MLP neurons of a small language model. Each row is named by its layer, matrix (gate and up: input weights) and neuron, and shows model dimensions 0-159. Each number is 128 + 24 x the weight over its row's rms, rounded and kept within 0 to 255. Numbers have three digits each. A neuron's up and down rows have the sign that makes its largest values positive.
After each neuron's rows, "fires after" lists the tokens most often just before its 100 highest values on Wikipedia text that the model never trained on.

L8.gate411:135093073135107132134093106183155142103105088134137089158126098109107130155089150162134143125105132164110108146107115118110106139145140137081128136146156154170095107139045089105081124095129118146152097138161102170114150127131158110151135177118124133133141125110120164103146164123128150135159110127094121111151107117188144148147163119134106092138078157138128114110114136071136107135117127121120123163136125148141135136135103173127123110113109125109111144125087100115116118153123117
L8.up411:150127088098102081186132116163127151170143118145155114130119076118128125126145157145153140146115136138117121189158158150115119167116142112142147121137148158179122128143101124069096130115155144130146105117148122166119116100126123121166145141127085143110134118144143103148145121125105152110186105105147091127155120150154137120117110109154137117126080112155166120091105151056153132127151113099105114147122154147156143132156111125142099111165092132102063100153134112121130110122130103
fires after: " |", "|", ".", " No", " Title", "  "

L8.gate590:131117183100129151149103119085171114125129121146162140093121107131105125127131089168112101117108164120135104111148195167100163101113127075107149133130131153100147147112113107099110121077134122087127109171163152133089126152135109092126124115143118139112121143108131145141156117105126136164140101106169131139098146132151113154126110104091157111117126117131108193102104151137116163164115092118136109139096136129127105136113125095089099100115075105133116133129192147142125108147126168
L8.up590:148140140114135123143166125149157150154128118110111116093112097112124118144131126134132164130183154106194135110126176137152124157096131162126141096108142127123123121130145090130084087122127103142132128149172085124130132109130120125129076159167141114134122103138124139102137151118128125099113098096107147158151107153100154096137158094115165117162145121108137099110124151181148188133144137155132094199163125119164123063119147102105123125109125166127110145111146177132090137145120134
fires after: "  ", " Mean"

L8.gate450:127099108133137102109109134112119125103134111133134142168127160136080132172130114088150103133124084139122086112138134141134138061179162090111141108106178132126121161137159123102126160118140115130098139116110099129084177133131100187155132090151120154136178114137099105137096148172128116136171113114142146156118123072097120122111120117104137166108142099159103094167095097130114126131116136135178174136102122137133105125126119090103129149121138117103109119110122102112109175137150111
L8.up450:157121155131120126087115155134112128153111142106160151166153134161124105116144145091092126146103120133158107132137168143123156132083127129140130113109133170112070125113077137126139126171110079127171143125167083154121161138096163133149167118154092151139118164114148128145151092163152123074076113089133105117152111106141134130135091147134119143164143117167154097122116112159123180149125133150108118095096118133143141151122111135143076167123118113129130133108160122125109154177113110
fires after: ":", "=", " ch", " conce", " opp", " or"

L3.gate273:149132102146183113128092084168154159143139124120142159109140132086146155114108105101129143122127127119135106131131089114195098109162133126154062110165162119136127113133119098134157154161117117118098119145125133132107103154147161125171105160134143106109168119144115158103145143143103187133127122148139131106077126139126161173106117118108157161137153151135145141134158135133150090098091129128124166176108154102153121131114101109116078143109126131099170106132149137127180140099142110
L3.up273:095095157106093173121158133127089115075117104110123146119121091114148128129151131154101135130135121106127167124124146164102122138159114173140111080079105090175104125138149121084156097120104109135125131157110162107120135135080131123191137167126168140167145133090125121132129148123138111125151132102138129107141101099101130137103097134162098111130164111091146149108107138153110185166118126103149090109101087105138127129141148090107185134114107149147144150113136100110132124114118149
fires after: "  "

L10.gate598:097158163125103130155100117098158164114152146142133142130109121095129132124138126128126153139181179128110127125157153150129121160178114162178120134116044076141122069083133130127135113107120130151097142121116106143115106151145119099130143091167069134169135147103076129110121164152141109106123146125140100111118106128159115134151134127122112190138154149159145128093103118146090144124101095108106096134147155131110103147113145171107113118124118124128120124127121159145123122147085143
L10.up598:150155158155098154160164187130137163151124145158090084127101134177120149110143103110110131123120139121134078114114107170126124117137093117101134146101164140112089139128158107110117126154173129169128135089143116143188117133165096164130114134115128162142089133147136153139116141134130077106158140141132098136130137114154109139148184125159095124123135110162100130146182127117100153108142113097124124145126145138129144127106114111122114152124135156100101123178113076171177134153147142
fires after: ".", "In", " In", " un"

L9.gate329:074103153110093116132143118122189126133096152125087127087117134147109145105089131113135108147173122111152116138143146135147168124135138089144129117080159184150102124132117119113143137072132100143133137127153126159127167157168117106122131113109141159113106141141102117122145150162160144091133133065118144094124151115123129154097095145130120134131122132080136112124140119111161104132159122120121132124097130161147100109156107140130100141150062166151143130097079116139106137083144187
L9.up329:103104118084167132091161115125124128162110150135151110125118130133101162149075117177105123124101096111123104103150136162163128093155114108105129086144083136136103112135070148141136122173105168139118174110124144139150132182173110102079113152129084119132146081145116152126096127114134104077153107135149144130138127146144123148098135116110111121139112127109153152089113174121103161130105163121150114096120179127104127142146112119158104098128129106135132148131103116086155141109153150
fires after: "|", " |", " –", " Votes", " Labour", "-"

L3.gate110:097124122145134079122105127141128183166143166167095135139114118152121114142155108137145135105161148121118127090113141130132093108132125124124112114100128123084190131148169125111133167173118122160113119115146152137100136062125119093147127105116071087133109122104175145155159126118151120108108096120096123108103090165125106140131173125134149169113121098108134133129149112160160124148088117099104120113097165120124120100134117064147089130105123101140106124166131148113118137098154093
L3.up110:122130140133131122153121099169150126128099123136088140129113153101118127148116128125115165113147153047085099184121109147153115178147103150119137128138114125113148077126118113119137114114110147125144076158094107144124153122102104137131124124104095139134140119126116092127145121156146127108126095160152162144157068176102099107114117110138088122106100112171143130142119123112148129118175103099147109097172072094104129122057134116114124111131109141113107169128132156125105106125098158
fires after: "-", " (", " in", ","

L7.gate11:107110062135120096148137143105161156101128136159092113180097100170156159131156166174107122124139109134119075099119110123121110057123148124123125129140118111125104114133133154129134126107116143137124153102131151132128125118120129138115100166121126102130113182120109069106125151106124135057136189130139112108129103116119159141108130129128140142149166077131117138147097145138099168083137133135132114133128161085130131157100127124166102165130156109095194136131116134120119147136144114
L7.up11:100124100109146125084119132107122120104144127149091129149131165152096144135125105115125165119126122153129148099117142125133133115126170100075156122157108142109102133137153130151165178111106128126114114117139137179086106143091101103098132143143145101137108138093129111122079155129109144131088125194142112114129131190118093169137144128110114171133163169143124150172109131133119052123123117127170136145137141126147117155119174114121141125162126111087130099149153085156114086144119153
fires after: "\n\n", "="

L10.gate44:108112128130125120123094124158141117089104127159150134134121066161116115159119115135120131078101152140144151136127129147132153142102114161099108168163154113106134133118140093110139132164158139101142135136110110130101143121114072118087123141147151131111104113126120106084108165102147093150113114090128117165152124135117110155105145129097159092141117163120082136099133170095110138151128179130077137127132169123112161121070089139122102207125105128106165113132143142163138164129115126
L10.up44:080129151105118124137110114157156172092126115170171154164103126114091134110143132135123147117115127090117133093110135150153123128152104103081121173138100152143145138132107120111121148125111174116146120161081092129111123102106111130114099171086155115118108118168104127106136106099133103092173174114090121083134114136068103149097105145168141078104129159112117138148127145117158146118145127107165124097099099171106113086087100140149146111134114133129121136141153145135140129132110163
fires after: " (", "\n", "\n\n", "-", " *", " \""

L7.gate100:159160129159103129147195128154142171106086121142101106100128116128120146104089140152122150128140103164120127091161144140103161132120138179147119130121130096143144094092118094154155106116128104146138127155108107130126145080166089127116108156156085122130116158149139150091131149126118104092146108105131096116087148105132128121154131126141132104136141142108146117151130090106133126163110132108169152160143142137120168082147126153133148125124116117163127137140107142041179095109114171
L7.up100:168112181118131164150143140119122168142126116119119104149139143115127120161175104106148144125107130139152064119146131132110082149134175146145134160108139101146119122170108121154134101146121094108123145094139107113169150135162134113165130180140123150165103147174127178106162126125129066118122118132129104116109142087089130082149140157158099109099134141137124129154122119138126147118133124167137161123130137095107151115135118111124119118137049124188124147130119127100107148166169128
fires after: ".", ")", "\n"

L3.gate245:125107147141111135116117147107121130166114148112118124116117144164082139103144143148130149129124178137131163073128161146120152120128156142116155115126104118079142159149120095081113166120140133155160121137154146143098170146129140145120124118128148116147084170096164146154127193092111140119141124104084118095104114128137119127182167136102155131121118089166139175166155148169087126133104107122126119100113130152097124131113125108137130084127138096108128131108128132135167078094133066
L3.up245:113171160123102157105139085134106149102089146145124139125135127123112176090107141177154146148090128096135124129165114157135104109104162116143070125198132123156091123114091160140135141057121130140126184076097148124128125154141116124107108116089170137119174126147103125137104122109099142121155116103139133142118142081141106131172157122108141093138123147144135156133135111103099148152131146101109120161119132110139160168159152152126135114153119101126083141115147124116130090142115122
fires after: " \"", " (", " un", "M", " non", ","

L8.gate388:120141101111132115134102107120154130153148106121100155093118104120158115155105133098114137108165097100158102077126127104131180129154131101160169137125038138105118111110128153092158214159164135125130118133089138132114179115161101121090118122123083104100089132161140137113154124104134146097129167171153139083144127119115154150121135146144136119127148104139126104141164120122148117094122120137155159132095128119149088121152126096121106114116137123126131093119108107094142142136146114
L8.up388:148132093141177130120085126113126146160169152114137134099145097101147121106120111091123124119178126169120098143071112162166128090135128108130156123141117134088129142142103109098147131128120107104141131165138144125124090124126105127152141125069097094087109155121127145157134164117134111100147165139156132124101132097062158128111070113158144153133113080099107099127160137152172135129140146143155141121148132136086149146140135132105122125148081108114108093130109124114125155188151142
fires after: "=", "-", " ="

L9.gate190:064069127131160123105138139139152123087110131122121090130100115102113128118108102120142161101161122133123139111146133135118140118126102130148104083149147110108132103129142141078141145155159124145135105071139087108141157107114121100108138110094150079121144149150119095123156133086126135142116175106173124125129146141123184141117126130109088152129110125074130123123144103179106145112110161070137160112145119147112144138146182146104093122148117097148114100169144101078132097122138136
L9.up190:174156135168168142161094143150141125102145139094169126128161114133096114101117068108160115097178092174124143103098132142138108096092101086152109087116140155137165134164183104175119132140103141174155121147140126144129118141112155103132161090085132125101077143126142122126134143110148134163124138139110143114106162114140157130152126136117117171155125124089131137113136102177137125109111114107153124088121096143141139116159122137107100095105116155134156106152109137153146117142154114
fires after: "'", " of", "=", " on", " ="

L7.gate248:115114114129106129128112131118110170137114096163104126136098144133126123137096132115101137141151192140125131140158121136189140112113145139103148110139112107140103114106124118134136147135112131133120117132148139199136145054131104134164120139122139113112136118081099161164166150159116133103097125159145123142093109140101124129080114138075100155088093100139142203135128126140116154083109176084122151110108131103139137097107135121116129127138084164130121134102144079136183120128136151
L7.up248:123166160131107144185151136164102143144129136087120177119114120121121138148132105148168143110140107096154110107155106099089125126175156155101097173149156151107136106142123137091116157114136137147113102105120094074137150177108168133175135117122097168120143133131141126150118120115139151129163093137106097172167149161150127107143158106131173113151106138136136104106143135108144132149146078146143139140122130144152168149116161142136140142125153168124119090155112132119097138185155095
fires after: "=", " was", " to", " is"

L9.gate233:126120146123089143118098111101140074149146087123157108129127106147171128143122101162148126112128112107169115141105140093174133150146106155152097144168110152113148139108090159116147157119115098093123121145141162158117142165118145137127127153182138120148108162158138123124122138127075109111122143125118074127104159134105116114093143075122166134126134108114136157130156137098128138134120120070108099170118136147116151079109116150100102117104095199082128135097123145099096139120150126
L9.up233:120119123105149125132164156133131170140136102109111103146129101140138091115156130136091118144164112134153098146141141090133148099124124154176129153152132155107111104116080130145165088117103106095140088187144176155121125148133096098104085138123126112137147103129101125126103089145131083114171142125123090089144113096140138124176097131157122171127118112128118146137084144140129160167098117149132094177149127144120097145144131103080129178102125131128101111070141156123156135110121116
fires after: "  ", " |", " Total", "\n"

L10.gate98:166199115097130098093147120131150098158114155101127083125126111097146125064129123115116120098100087134118127129098109142149108173137100144163162111130089145145152121122153098091136124149115167157140116137152117133105102156114115140131149145142109148140111138113157132088151100135130153146105086101149114170083170127168146131092122184139133153141135137142097156133143137121108150131107117120126139164137130101163050165134137172122152118144118131137100126087121130105125114117152140
L10.up98:113133171160132092108117169139196090169113111129090089122135108145134157137103138110172160155114111128095138112167140097125135134154078136157175105131090121128131151128100134092118141113118090152133102140110138126145155153112115159090143128118116152100109132077136153090127148146107102130111141135099079158130085152120099111088128128111110118117142094131115125169162086141158131155125150106151085135123109151126159145159152113126131132152128156166131104142150150098115085096141140
fires after: ")", "  "

L7.gate331:114093108110135129147120113133169123123126110067127117145102162180144102111135147164124120064156103151164085129105143155143159131102132114141151120169084155138092134125094112116142125127110137122126124086124144111146148113155157115106117130101159117116103092114134074141127146120116134124122127166129144131125101144170152104120076122125125111147129092102095101110105131124128142099076150115100111149124162183158139127134121164101110186114140110094118131070095107139145152092147155
L7.up331:125093100115096174137106121143121113136154139201112144139121143119104156117140152076119123095148123139099070082165119139132099142105134134107146154145125126135157126112134118102145164092133131114133121123137122138139134076110121118143121133158147088122104152131135075157124129140116171122173145162123095150120192114160119170139139117132146155104111113132156139139131179168136137141155179150157121140126093114143156135135141094133132070101087110107100094155129148131129142172125154
fires after: "\n\n", "="

L10.gate480:160108133073105078135116113140129127109115119141133134141153115129096181151070091153142108090115139096142113138129141167130146119136125112131139173130124133133146111142092132092107106136110145138131175133128104140116157152107127170137095089157099151150131147145107068119105122195153119111165075099134111148127135077146138097132146137127103107116138134102160155152134123122155117148122135093134121119109116137122123149136138137076162098107060090167137138083155109114128130147152124
L10.up480:150100141134142112180133118136116167129136165097106195098138171136141127137131154172087167101132141122156161173121175118169102130116120111128133106129120122104124123095122134108105101130122150135139136059131139159082157137146141099117166153141104164111102099116102104093143138121141139173123118132083068102126133158126134108110142079124113110126105130148163107120104130110153148107127154135164134166114145162150158167125103122126126132111117146116116167134125148182115123152124098
fires after: " |", "|", " No", "-"

L2.gate261:103090179156183165139055137122133147114162115164124088117082138103102182107108148115092106091187132107151119120110129122128132106138123148163115121160137168152141130119130079135131148125130161119119125126138127144106120107157122110123129147168135122153119152102175147142106154146171148101151143139102118129109150159146076102143127121106120133158144134183125173146153177108147120155112122119128167128126131129117127138105155119134132138077098131132142082136115087107145118123156130
L2.up261:109102173119159136122113136102158154108200127180088110128098120156129183122080129140115071073121156132152111122086127123145119157118115129167161112100131132137116113163135140150174146117126111091136129127133125138163130138117122118156095135138125118112096118125159109118126093191087157165162142175110135147155159103130137111143114103065139103162136107190144110120111164108107160123129123085092145126117129113140097127134142126150149118124137121121125135127123121109140131132147155
fires after: "=", ".", " Mill", " Hold"

L2.gate96:115126132116143121111093107076125177085057152112124122109135136143150138130133110167080138158179120119122119131101132151138089123131125141150109120142127126118131137113080105117130102116148111105135112140149150130133074173140137177186095139116137140121106146105154120103077137108150141181105157114116171174155120129138133138150148100104136109104103161116104150135077134137133112106121120113135075135118109130132102116105143158132155128095149128176136148096177118086115144111161124
L2.up96:123122110136142086134109112087133157084077142107122106110131139162126161138117104134112111119180155144132170145087131082181097131098098103138138129169146143094131146133100093113116116151152105140162137102135164132120100134107123164168136125093134100146095131119163116132076146112151138151099117097130144140149103127156150113125118085107164156112061155115107130116089101124138133126145153137118080102103143119085100114105114112154185135109141134138112156122159112132162136109111112
fires after: ";", "S", "OR", "B", "IF", "F"

L8.gate34:112129139149117121139119136138132167097112149137116124115137081194090110113108137131132057199102127127101101158119160110116169153129154154109131141095079153132110143104086135110101111091160119140154160105134120138080153112117156108116120111121087108117143081120137122150166177115159106099139090128131089119129146107143147116136099094136086112119106099138123106107144146119140153119100117124109144166126112131094125118149161128142155154136084134108116173080152105140132143122144119
L8.up34:164134101106132037133126153136110130149116103150136100151129154155130116128118128117111118135117086122125119122123163159071132125147135131101127101161111139134068163099085140118108136121106136171155109125151077127145118164101131171139141130094118096136089152162179109118138126129112172133150118156126142153118118128120129157152135141161158149183115134130115117110105131117150135132115147133088163124097140163119091115174147128132156137118124076122116140143123153108171165125170174
fires after: "|", " |", "-", ":", "ent", " Labour"

L10.gate291:121111114117099160156133161125104143098127190156137124147136134117091140112141127123222116127118132143160110173194127100151129132187144124137130156128142110118161131084126111111105107107106189093117107152121137126142126133113150138138124114160133095105139157129109160146130094167119095146130157094118140105161122130107168093160135120105110134096145121117160121155097104101109177120110079130141183156090107125147121142092158106144125132133114144111113135128150131110153130136125138
L10.up291:134188151107119117145149156145124170135167122111116123132122129138154110116119136128147147159128108112153134097167121101153136075117144185085125159143166125124126156131116113126131110136159102143103112144104115086131138117080096118137126168098123117111117127090104182153125125096142154120108142083131120121120154115162147092118146169112119133128133161097185127138135130121118108120110146117141143140157092084154072141102158105156133132170140139147158162097135186080123131174125115
fires after: ")", " cl"

L9.gate430:157146127111116090106135122129156160126115155088112130185138106126133100109148117129140113157119122106149130130141087139090131152137149120137124154120132144158134174123152131124075124088157090173124142128174108159100169147120141176127107117105128107150145130123130089132140149124124129105182141105134133103148118100146198134117083141140167093143127120171102114144124103065135134168110129157136127093115120105184119132159167089105148138077124132135096100165118126117118146123112138
L9.up430:176124124125134102113132118132126123180106125114167156153119110122130144110099117114147126143107121096108173144185124119101152130131127150096112123115166131158154145143109131128093150122101130154120162100116144083156157128120145118129144092135094142180182115169103138089142136085141131103085119126101099099138148101149137126135149143113137105104145073160136117163134131087145138128133121144159140103106147172120160175200150112117135141118135084130151137141092178162110121108119139
fires after: " |", " des", "−", "=", " (", ":"

L7.gate123:152176104124123186096135137159110121175121106131114135123139110156102134158135139152098111117181107110154112138160090124159167080144149116122154110138157111097125137086122134123117132149104141136117105155160107111164142107158123160122140129113169145168143160087127142148095124120137103170126122162076122142139186127104109168169113153113110088167162106088082128129134131143118137142160136147167144126116142133152144163127113139140108155137109114106108122094160134116129096147153173
L7.up123:203118114170122149116104146119126072136154092146130131144129125085101138144146154164104104109168107142163114081091123104172115129097171136130174155094156090134147104105122159079188128107082100130108149101161130135157129110128142157125148136150135158123103128136148121135115132092129092163176106135135130132117157169127112148157136106125113123092111122133119145176134102117130119154167129093115143137152141112140125130129127134122124134134143163102120141081145113114127116144166173
fires after: "s", "ts", "es"

L9.gate291:144130134116141113130154154146080107170096125132152149120172150119116102101141102122100109149156111133112123140161130145103113120094171150113100132141127126125086139091136112110113125150121147136120124104116124125107114127118141141089110140170103168142159088114121154113112135215115133101139151115120123101112141151094137162103130067191149151110157119137086170104155148151146105100156132114120119108120121134132104167143122115131129170134115080106155060159133160128180140140123143
L9.up291:134121119097135106163143183132106098148110120147146136134127154166144096083152096128113110105152150148120121152150128143130119122121128103086123088154149090147128145116154126110081124161117162136135127098090128101117116106119144142108134121148125130142171091151153122141146091191110121098143137131117110100096141146110149194093135085122144175139131133158112142096151144154147130111183150146095133132092132114110098134121147109125108142117084086106150065165150143137105142159166138
fires after: " |", ";"

L3.gate561:123111122115090108111107141071173151123117128146124129135063128167142173125182133149091143118126109105150159145119193129120129060136121137148112096136147124104127140121116085135130144106126137106139106143119122131109127141137102167126124151114108103159149106090187121148126126154166111095138136119087139124174071116146120114149143113115135131116201140143120148107148161137110130140125117149129159120109083108142097093119132130135126117141158162114111155154197109132125145138112116
L3.up561:116105103112125104149133132115163119114119131172115171085114135166104161115114154157136167122105181110152146124109161133126153144130094176149142106105133149137135133159158151091122160135105142106150082141108150170109094133104100124110101151092142173081144087120153133156093127114102100137115133126142135181120138106121118107129066114127162140097144114138096128126147128145179161130150113129147123181112132146148135073141110138113139103138112164128118131122123155180125116121084156
fires after: "  ", "S", "Ch"

L8.gate171:056141132151112114113115105100130121115087113115110148125112100118127138135163115168130132145126115131153118122172161148126162138124146166123153138131163153135119096122146085151162101159116150083082122138149120090147128141128107111133073129178109099127155120103113134128156134139101173102198078155150156123138105099126120122119147100137120118139143110131094112097120080117131103155131140127117099175076141108127110144110149129101134152107133114083173085165104142123100130112142147
L8.up171:097126123137105146127150147182109114078144183109121187143121149088130118169121115145119133150130131159092114175164153106099126104107083102111126099153101099130135127114100103146136156162123141150146139093125159139112134116092147149124121119137102161126130130112144112127099074121104118099067123118118105108142155123113149122155117156171139101110130158112132108126124131147114092177116113118152119110092117084127130111145124081084112135117081096102117121117106124134126189116167157
fires after: " |", ",", ":", "{", "\n", ";"

L10.gate64:136128175130140123099108087082106088109149130136102093084169106131181149155099111193122118098108074138144124136128122106127117156130120149136138163168104116117095114117131107115127109109129135144155143110102155136130135102132096104121115139144120121092124125145109155143129099147128110153166102114081156104098118092127127139117174160125131127147108176085180148129129093159134128132154136141095111118096162125137131124153138132133171206114129148112109127160131153114088104110154105
L10.up64:156113119131100136161129128121114122135155126139103106134150090109087131095109146143125126090147136202091114146156166086117126124109146137150139127116082150105130163135127174173127103108116109131158115145071163136105162116126135154122136169146113124073112071101113087127119153162092167128138116133074113141095115124140085102132125129153081187165121075116157121138131132136126135124125121147097120119098115095128139128141098131145120134154132129127141175093113125114093148132129115
fires after: "18", "19", " 18", ",", "aged", " from"

L3.gate571:113095144123129078152153139134117131136120122166144179091147141114100141112119127148154130081131135054152140106134139163152113123148129116089116163125077122124143120143165122114146135113132128113158137131143160118144109106102090132108123127146083135130118121152174142140084176134090181120124127106047078113125145123136139144142129128148145169106167106136123135103131161181112168135128124087113153175086133132127120146129138088140109129116112081148140133124133128131125147146151089
L3.up571:118130107128135156087098125122124141158146135153106143128098162124128148133097097127148147155145095079091111107154128108147147089125097096072099139146115151104095153109168108123115155150131137123150164130150136123133136120113156136110153090132111134142138116117117100153144137118111116097123153095073131113166130133089135123110122108135085111136177141133128139154163125153108129167143147131129146141111157136054167129131095100129156155155050131128106132134108131099190159174113133
fires after: "-", " g", " (", " di", " Di"

L3.gate6:141125115134125105129091115164098106104121142125117117115111118158094108134118134151103110168143147149151088142120099106183175096094125133130153098156105153111112142123110146137130101121131104095154163086108109166146148121153104142113153179108167150101168114114104140147093137165127117162153152145148162125108146127171136102106152121130141119147102170163162159094130149140154162114161087128161112109118135123172102124141122170139182082147156131124113126102170148136150147158134154
L3.up6:142155151103123085133134138139087129138107137121109108128122140157126143116161097131121132155165104165117093118128116149133112126100119137136161122132106130100126133149145181142143109132146106147156163102099118122136151082108123109141155128123179105125148114161099131161101093177101115154109154131166169164131111090181147145059138127156124183160085114153120143093095105169137134107132119114123131142097151109138099135122119118113146086132133144139098111131178129181120139122162180
fires after: "18", "19", " 18", " Sp"

L7.gate35:102108093146153102137157152195160112134128134179156141133121137161126149112088131093132130157152131139130114173113119070162123101124158158087123158150154135149130125147089113054076186172129164102140127108126099151121150117117117169160116112130128098164107093138128143118176125141125129137110107131142115136096160151132134151133133104129162101085082172165126143110126129107154144163132127122143131125146116110151120103126142154162103143149114140119144096103138118111135099133137127
L7.up35:091126130096106134167106149122117101139108115136143109075136126107091126125124159139105147148089155150151139159134141108169104133141146117132145165139116130105106158147132068094136136125168116084124118116108167121131144136125112121126111153137127118101135152092129133142148145151146122106068155151121169102132090150145131102090129113108185143153108085130131075155166130136155127143163138120161125117098107188151133146174155146145125131100119125098081150154124137130100122163167075
fires after: " was", " and", " is", " also"

L7.gate166:130145121154139167095132139188111105145116156120125098112074120069129115134110154105151155122114129136142064131136110120104150107151133132093138080110137124120206142128133120113106138128116173154129142118163155156136115143133107167123125130122147129112131109131089111139124175139137143105120127112118138126085116104132152123103176102140137132119104143141127103150182105114189169135148111083168158131141162091118109138162127141125132104082142151127112162110082108144131115130174124
L7.up166:180189104125148120109140175115136141164149119136103153127135143116164104113156112152146162127107133119124098128173153120108115140138101142102105135118128129113103195161116119133126087112177128139102110145114133151178139158144158088097128134112166106139132147134169108105122124092134136068095139096130111111148079132158097113162152139158118123149108120118122087115172149162136137127147114114135126134134126155123126107132086140131158177200100125139111140114109090139114112145098134
fires after: ")", " f"

L7.gate274:109129109163120074160141130121157135133158140111097110129125123114088122156129120127118149104119115107128127155127146110123150149167131135152121163124092111158146149090123121146118122140146197140151140126122115079148107090097087135112119121127111135089152115098139145100113155120145134137111131169128103142071130123123062163113089073131130130147111138154100085091136115103163163127071152125081113120120110110140112120123114151144178154122168087154137117167103115109104148096135095
L7.up274:124125116118171143098114172147127164121101160124117131103135135124107077146122160140130111091125126119113139106125135137153114139133137127139112160116122114043129153149133145154089125168114110151105174121127112131147142127125119140104128139103132087130118153094166101109105104123151130098189116170080156162142141094112170105117185131139127150104142094136160151076112118102128118123164111088100186093121134144145132143159138183134141114123141096136146150142122160091144133129123098
fires after: ".", " U", " qu", " H", " o"

L3.gate413:119122089118144102130129133118154142125100107153106143161100175097092139112130170186146151103162168169137194125132169124113155098123101150125140141093119126117186152143128113119157137122111113114147133160130147125105125090128138158143155106130128080143114101109127108130114120137119108113156155098093121131131149162169162140130140171112119129113113121127120132124127077107116112120198117118108162123146128108151135110072092113133106108111097117085107089113164128092143111130096089
L3.up413:111157113121135136144107145116127058109092149104117132122127167144118143101125136102129119098175159134122167084162149163110126114135074123119123142110145120126153112147107142129182161108109081130131131113118134138092116117152117129143125089096115125143063130111138153088113156127127116139135142066140112100169114113119166122130144153117120123161104118148095162058135096159093144147099078141140122150095182116108168109110113093112130102136137133163154127126144108111154131137122139
fires after: "-", " \"", " (", "\n", "\n\n"

L9.gate208:127129167095118147144063164094130113134087117142141133185154106171157183079124104107165131123136138159112154124155168090135105121121103108121113162147118125147098128136119107103118155115163166157129085090140134161139095161144122130154140120132113135148154119121130153121136116128096111104169081122121141115105133134164134142140122147094104145132143188145138135105134144174129132149144116155172151091133133105128096100125121160148114146169111055124119154130134099143142119114128113
L9.up208:095110138096144149092101187140146149132138136137176139166112085167130129115095124091140072126135159139154152130138085139150097140153116131129140150119146135126095150058095149119147139139147146097144142177143128143150102185130115111116107097135108118128107117137142109101100123127104117098119110167138123130115140118118115109119132178110103113138121115163167152134135177101148133149120168103150137118105098147125123172142105149157091126173133146122109133125127059087129158138156144
fires after: ".", " when"

L3.gate34:157195121124141131144136145139133115084139118139122135130109114184137139138166142109135145144109117142161113122108147127132137121136173126147150149115152131089153119109078118132102146132130127118125111118138104130110163125098121148133125087115111167145114171083113167122178149131169087101128086102123112113113110171124152166125109142148141146154129124105121182116121108127130112125116115068144159118121099087122141120121128138118074117114072077127138187154179182132124104134103136
L3.up34:155116114137129095127116143114093155093097129105147145131117164157109140077153134122102111191145133123157165128137131130126127150141141100115197097133099176129145152150116131093129171115126066133126086093152131141119155084099119089139111125123098134171133138094130156144149164106123129128078106119123135119124085163103147141133116164130139159101138102169150151121106137124107079121138112073144138124157099121075142099090104114150126146129146110118134136125140168130115156110122144
fires after: "-", " (", " \""

L3.gate46:092114156141116117138114178122134161119101113121096122172112145133088107127153140171135129110162140084183124100120158126126130151121151096124141148112087144115132099142129119132133152096136140134164097157178132120117120151125141109100125133124118185145137135122139159144111154096155112130119099145116087103153138149175100130153129163162115131141113089102128162123102128098138142115126123126112115086122154121163079111131088112171096131118129112134090134149153107122088088143152040
L3.up46:113100105159135153156144118116149121093115176113152097149105163122106073118131164137119108134149165097124163122129129168120149137163181163098158144130105124156118155068193100150133167087117121116136126176142115125078115122141136106136147109098121103110093177133137102111121127132146117128133125125146160127124126098100142168158155105117091139110120124114155143112119089105144107116168082163108146160124119124095159127139114171152137110120144154118134163129106097127104144166121112
fires after: " (", "\n", " ", " \"", "\n\n"

L9.gate169:117109141120186115141132130144165108140120160152144094114111157090150135104061101135121119117104160118144134129134115151149131128105137108105109167138144154119113120084101121108117065146137152138143182131158138098123136125132131125126164119152146135111124118169141180113112144151141154088148107160144193127166109120195136108144153151146126167099122123135147132133136133132081123132114166124109132093126132090153151112154153104129112134142134180158168152153121148088106075145131135
L9.up169:119108147118143102128119130133149105166119129128106168129115108165147104167150128120121146159113106112132120155132186134149120168118135116106145098132148120120140130141111135170124084157132088146135095114166122137147136159134160142116205164169095108113160143166106093140092109139111120096102082112130108103107143129180096128124149134141161151110135102113129147157148153154113122124138110135138132153156159108065137127121167112122114135165117107145140153112168103066122130133169075
fires after: " =", ")", "=", " footballer"